From a checkpoint of a small transformer trained on Wikipedia.
Size: width 448, 43.6M parameters.
Training: a variant of Muon for these matrices, 321M tokens.
MLP neurons of a small language model. Each row is named by its layer, matrix (gate and up: input weights; down: output weights) and neuron, and shows model dimensions 149-244. Each number is 500 + 25 x the weight over its row's rms, rounded and kept within 0 to 999. Numbers have three digits each. A neuron's up and down rows have the sign that makes its largest values positive.
A block is one neuron, or neurons of one layer that tend to fire together. Before each block is what it responds to, as a language model described it from the Wikipedia text at the highest values.

Responds to: Clause-linking words after commas
L5.gate614:493515543493488518530478447442528519521503468513557498521508504510551500448473516487520507496490538465463501509486479486502530509513558516504518536479523542491478509516523501504480504479493476503486503552519500485488507519508492469505487537479498512491522467517503487477503566480504481494
L5.up614:521460556499528541526481481530497521510474497513496511508473484514509480479481497513442529506503508460528474501448486518518469462478511460517479503530524463496482531471539494495518503544512526496473512525509468508489539511512514474474510516563506490467507532482526465504530526474509495461
L5.down614:509507516469532515506504479482464525516512525495545499501476490507574508443462522541489523462461501492531478477508493517491498479524475504549540500479538531516547474514492487494518492513466464525504463456513486485512508523489501474526519513508453504494454477502485466457479526470487519491

Responds to: Start of section body
L4.gate59:503547491512499481478473434530466503503486514507506530445494517525483516537481452506505476492515521496451532464475541507484459479476480478467530518499538537517530526558506500509504514485525510532443477479455488478546528529481447474487489494526476500564455521433495515504475503518528486507
L4.up59:483473505449500537503517497514482489512497480492499507472522495507489466488529519497521480497503478491480516514491484477486489479512480527527486526538514506494484518516454480500566544511484472498519472491488511446476506471523519525528515499490507497521500463506535516521509506490467474514
L4.down59:484529514510492532466475511489480474488519514476484522464501521484548493562529530467499528466496499479508540471500499510492539476458528466497505541506510523490492506511453447513569516476453490522515496515458484514471526489495484498508511516499500509493476491451483508484521464524466481499
L4.gate318:515484521465462505488500492461498459512461501496459492478518474473507506492470489523523496525537527492465506511502485491520490459478564483490471529478500542484485483526519524486502476500513474499491511555544454530482492543511487498484521521531483539505476529483484496472526516501478513454
L4.up318:510486517449493487560479472485481499459464482500511496459532487526498503496468518458525498533533493499482490525501505486504470499458519466498505513487488502506509457486479568452526465515499513507506549528522470475480542509483463479529516510551507520473505469487477536508525493517461487468
L4.down318:528500508469497519506526481511472497453508482490485497495493497514484465484489529506511497484493513494486471522506528522537535532490541485493508479521480498537470489481544505474495481492452486527481509508475513476452488488515493491482518504513497480568531535499488515519483486488509522531
L4.gate363:474539493501523531482494497509506515506469470501510525485525534491503510513477473498505474497529480505480508538480498485441495523526547484489495465509470466495532501497491554533510498497520527539482519536492475539539518510456528452521496535501476523523524486450463532522479509509490479538
L4.up363:459453476497430476496491502529505541482492507462468523500469472489517515494548494509465501511492498452486449541484524488490499518505474482499480526515503508489510469496561489463483456499503483518487508508521458526518453485527517491491496504466490497518447479498510489477469505476487470515
L4.down363:565539476472497494497493528504463484493508505509502543510512490521520524530496509488473500568540526525464465523485506505471525528479494441473479535491516458502481518487534517534484538500525479474457474484484530498470474535509482504511490504494464499481536460504499457505495467533500486507
L4.gate387:514523465452517475508496464465561536510451549482499491506504508478527532559515469513514471516525491486483490478516515481451522471491551496525480486522490493510472511539466477482544505499522501503462500539489528522467487464525490485518482498501506555482492481500496542501527505510513542440
L4.up387:482479522504489533460507507521448490494495464507479499538475524516476473508503475529529448476519527478503483510459490504490469499442480533507471518529489464524514516483544513508530497506475486497477496556544516499469501473496476502492501540494529488497481536569493531514497490512516500463
L4.down387:506534527509497483515477499505512498523449541508479508492557460478518509492492474479489573508530491548517485508491522473517463494498541450519458533496498548479510514507496509538517468491502481511500556534482518510466488456514480491487475496484469554503571501502477513478512509485510496523

Responds to: Line break after section headings
L5.gate586:535516473482486494515488534495472493506493504530512512488508490484530545564468467485516484524504509495465533456543477520495465485476529520526476514463470520496498474512499462511506501522501446491490513545503506517475453504474521464499515503515449491510492503500494486517499444477522455539
L5.up586:493489539502453513504511500541461514496461527491504541497515536512522472502515509547499588471498497502494560495491511490506486472484538524511575522429515527489488517520520479488524524498496472516519487495497520479520449506496486504470480473463501504516472518509488530497502482482481471489
L5.down586:513478495493495507534525498508525457468515517463528505510545473522515472484527530524504576479485481524510476500473542508547515499511539481495516559513492540480517484492471482490530505510446493515525498506528511501482481507509451526509468486477543497487562514479508494489547492533517431556

Responds to: Section starts and passive participles
L2.gate68:508534454489507497488458509487540529438507489576559512503545514479522511511519455482494537579498532512497503524474494495493462489435522498515492489513511502505513479504497516516476513434487446502507481534479488511495509525472512471507495500488483556522482562495507449491476511536534478488
L2.up68:477476493491516496528523509500493520510532419520452513501474473483525529512495496514504500467528458535499491487516476478495498560460492518488485570510512521507478534507511466498518528490489473538544522511520529481496526500533494511494483466480530517550519529552513563500505526502467462478
L2.down68:447472460491532498492506543506495498525511478530460521507491470493495489461487515535514460461512490566513502484479505500507540521466473462475489557493532483490489512468510520476505522512483494549536491502544508485532485477508512536503495502486534526493548515531495551478532487520465461497
L2.gate699:485514426500475480457453485498520449467517519482533534511541473543542477510489469469538465474455485516544491518491489497508467482488525538485495484476458512500454499484503526484481514516485479523480483493472494503507519488460475550510517514495534531492493484479454482481521541525498497500
L2.up699:486507524484534504433504494520518479430529492479451557520484510487441485533489509474522522508519529510479519549498448531505439471518482520499487505488497490527524471490531498520510522527491503500509533522512499468519482500526509531486500498476483516467493474554473504479524505481504503504
L2.down699:514534537474499446530508499508508564508494509483517489513502522493498501524440522488484490509508498522481541476509471504488484505509483443511512487497522492516535539502462506496525474505489504513488527535515507476546483464470509482475453566465499491506524486516475471492479492527554503494
L2.gate810:470473500461512475509514561503500515435504496580509495494520501481490479511483532525499545521488516483480528488441513428468486511474489496516516551480484541517501483515462495500512508459526502495480523500497511489529453496490522504449487462500511520535483515458520502539472500509513461517
L2.up810:468532520463492471510472497471475505473475505459542483469510477486519488512469531480485509482496504500472469472496494464508513487463498501499516499490502536453518522539483520473512485507552539501486499488514522494483484529496521515533470493550494540509542534465478465499479488506515459509
L2.down810:500519517491476513494495517486502512466512494494467522484499471469545469487524521504511545495500493529477462515499513514477493514528527509544537532494511541478507475528515532500492501495545462523530532461531495526502483548436534525469486506493498541540473496477504460503507476519490499505
L2.gate840:504507510457465487460504489476478468518522549484494490521491551497526551515507529466463500511488490509470523485506543508533441506502454488473484546537484511509555486483491488499486501506490516555528493498488484487495523517509488481497527501493501504496509488495551492493496454494529492520
L2.up840:521484480478484521531504459533481470509471505522525428512530473457479543537514517492495524513527503525481490437511512496533512443510443496498528496486505516476497480504548517495465493490472514530489473497508479494548522512492522480506521520502557481478493506512485510498510509507495481530
L2.down840:514493521450574539461504494498484493496526520499518530531506545467446499507511525490515499459474492473534513514483551539526478459533474479487479529535493542487483504496546503483471489491512511533498504469501504509510486514517540496542516515521521499428464526479549490495459480503499475490

Responds to: Prepositions opening modifiers
L2.gate287:530491531524438492511509515499505518528475490551496465525501463517489501524551473482482492499496465519518501487540531528498523508497542508438507533520471507508508528509556492472539523537526494529482505472554436510501527525471464519503517508495517490453512500498489484494522530493480478465
L2.up287:495448530477497509501502470455519525473521476506481536511488478508497502524528519553518496475457505511508512520506472497504489483460436503505485537504486516436502487498513470510496502510514518484501537492542496516513475461525492547497503489510486532457494475482468464494488498522480496480
L2.down287:479507532513507500520542524515479435514501488483496536538478489488502467543474478531517459478452521482550468503538529496479504485492515526497503540534508516491475482518511524476509512522518495499536523467514486435478526503515540526509504526503493474491452475516486528484514510480510496467
L2.gate357:431466560514526494480499509486543491532458495503519526508473466485494436482510512509520520492513500518464534461476565521523527492472492491526462501482495497468482516517528519507481521469553514545535474524468502486548479543529472532520520517509480503465471456484499516547475508462488526468
L2.up357:509509476522541546498488531465499543561504474525525484511492475503486491506522527509492490497498532532546515503452506468481536497469486478461510497492508480458514482527533480521573491521510511516445539521530498564493506542494500519476525526529458489533485492484497494525492526543495476480
L2.down357:488471520512470503481498540503511488504482520466522526494504524520530490478494457494513497526489521521497540513499484559496508499519457469455460508541483508477537504476537453487500517478509484511505465542458503477527531525523494517455541499510450488507487477540463479480492480502481482535
L2.gate712:537512529459492508481473515522506488486473505498506514526523515495548508521509503527520467461506502496490529492470507507502480468476518527477501521526470523526476495548525551488487454522471519503469513505535492498442463510487485515541468493478519511468497505513472512484524541522485482490
L2.up712:522505499495524456495524479497512494453473516497496526507519485482458511521505438521483485480473542518452446502463514517502555507500462490477481460536477492506445503530519494516520510539539499501481491460509520519492508495511522487481495469493477458470480469513494495510472487511518517497
L2.down712:492525511533477517456498512532557529494472565513531487488470510522490506524535497532540440470459516511530494512487521502488536542496486483498522508509481489530493526506457461510516468516501499454473530519505466504450475471526511510516492531533516454448510504534515498499437557502472478517
L2.gate736:483540484470466495497452474470473490500497520479484487493506470476481556475503513514495510488493526488490513428499478516507479526483499495490474488493486505532488514508484494455525521492462500487537517529497488487481485474536446506524487455505476523478488464530494499513515500512511512516
L2.up736:517521490506459484469516446542472527515484476491496520531494495482523529540551524488535495516505517495514469452510514486487488515472529511484466515517460498533482526503495466519488481497539509494518519515494452508535543482520476481510472547525503520451511457497486475510518499484467472459
L2.down736:510512516579512512504477504485466544524475478516468493468485475500508457506535533461471476526540518503473511497522539537500526497504514543520452530541527492465501503488502456501516491545465503470550509466508447515475517503508508498504498526488491478439515493514488504454483458491503497490

Responds to: Clause-continuing connectives after comma
L4.gate14:518461481537512486529507525495492543495516497463515517491510488468499516528508504459541442497513533526489527500489526486500524504471471449483530547544493507508509518506533524500471480486538473509514492485496486498505456525517495526542540539512488513508511500506488463471549516512510472512
L4.up14:479487522549521516507522502467482531524471474459498466484519513487496465547502508466491489485504467469499492463525507480435542495489474484447483542493487516499526512479583531485504551518500506506503471529506469543495515508495504500471531518465509445484462537477513448495472517483493501498
L4.down14:482524545542527524540486533535510465487487473528507485470475551501495503521505519490522465480506451468474546528509511464482522495516451488470501516519489504465477515505512504491519523527499528470519510481526577465525505570538510479494522543543505489436488474508491468500477548505486534507
L4.gate42:510524494493473540491483474476503521517501496496544519455521506451471499541494519503533507447508506464450515493515481439490544524485467515503518516522514494502462488493545504516488504470501520533493542486502468510545486478503529506482527550519495519486519475481525467512489478525507495543
L4.up42:473531469511528499496482460468460540500514510521528532519473528512530515525450544464524506496484450493504501531485448503531480437506516486478512492518532512462472524515501508523518513496463502484517457507525472522479548519471491486496498534525453500528487486467483522472501539492460522523
L4.down42:504448492463480483482491472506514544484506504518501486505505516540525536560491490504470529523535519440552527535488509486496500485534472513531492501484498485530491485466464446491521503482506489496485465464489531486533483501484509520532443502465562507459498507483496462485461477495463484497
L4.gate616:485474540528452528493455447491475495503517472484528549465500495509466488496492515482497478492482541492543532512483484495489499492491459463499504512499504509520479509517480511481496540489498498539523490503471432525496447501506468466515502543496490493453513473509542479518527506518510528525
L4.up616:503519496489546505494487472505482514522426512520491525495493519503525495527506489480548482476482548490497490515476493427504515491542479450479470486494511498524442492524495541508490513509506472526556478488548512503535504534491520556491500520478519522517529460494465488488490508502512490490
L4.down616:528497495480527465519500468505531488525491508526505519507479474475489460536524487479493543514466534497486519508509521443477476475501528506496515512503497477487462475506514511464480538486465507541514528520477495463515479481474515508479473508470503526493447501506525484513512522507518542512
L4.gate720:532488520472488450511463455493511512504503497541496469480467498520543495468513494439480488522478517506491504546474505518489486527555505502470514508528567523478481525485517475517508509540525505469505571510519516494495502528511509477475476487468539514463533485578504492512512513493520521483
L4.up720:497507520525483525536513516542522491541464488488506511510495510490503502527506557560485540454463554529484447507480521461514499524529521501518546532527501478510460532560495481480457487542510504506541540514527494510510531504537500474532539518502509491508437525519479479480471477467552505533
L4.down720:493462529541513455481537501529495488444492516496472479529511483457526503485483425476500504532521518505478441487517446555504465498546504499507479465503525532488555502458511473489496517461432510489491533492495490502514490517465495493518475494507499504508535497497543504446542511515485528484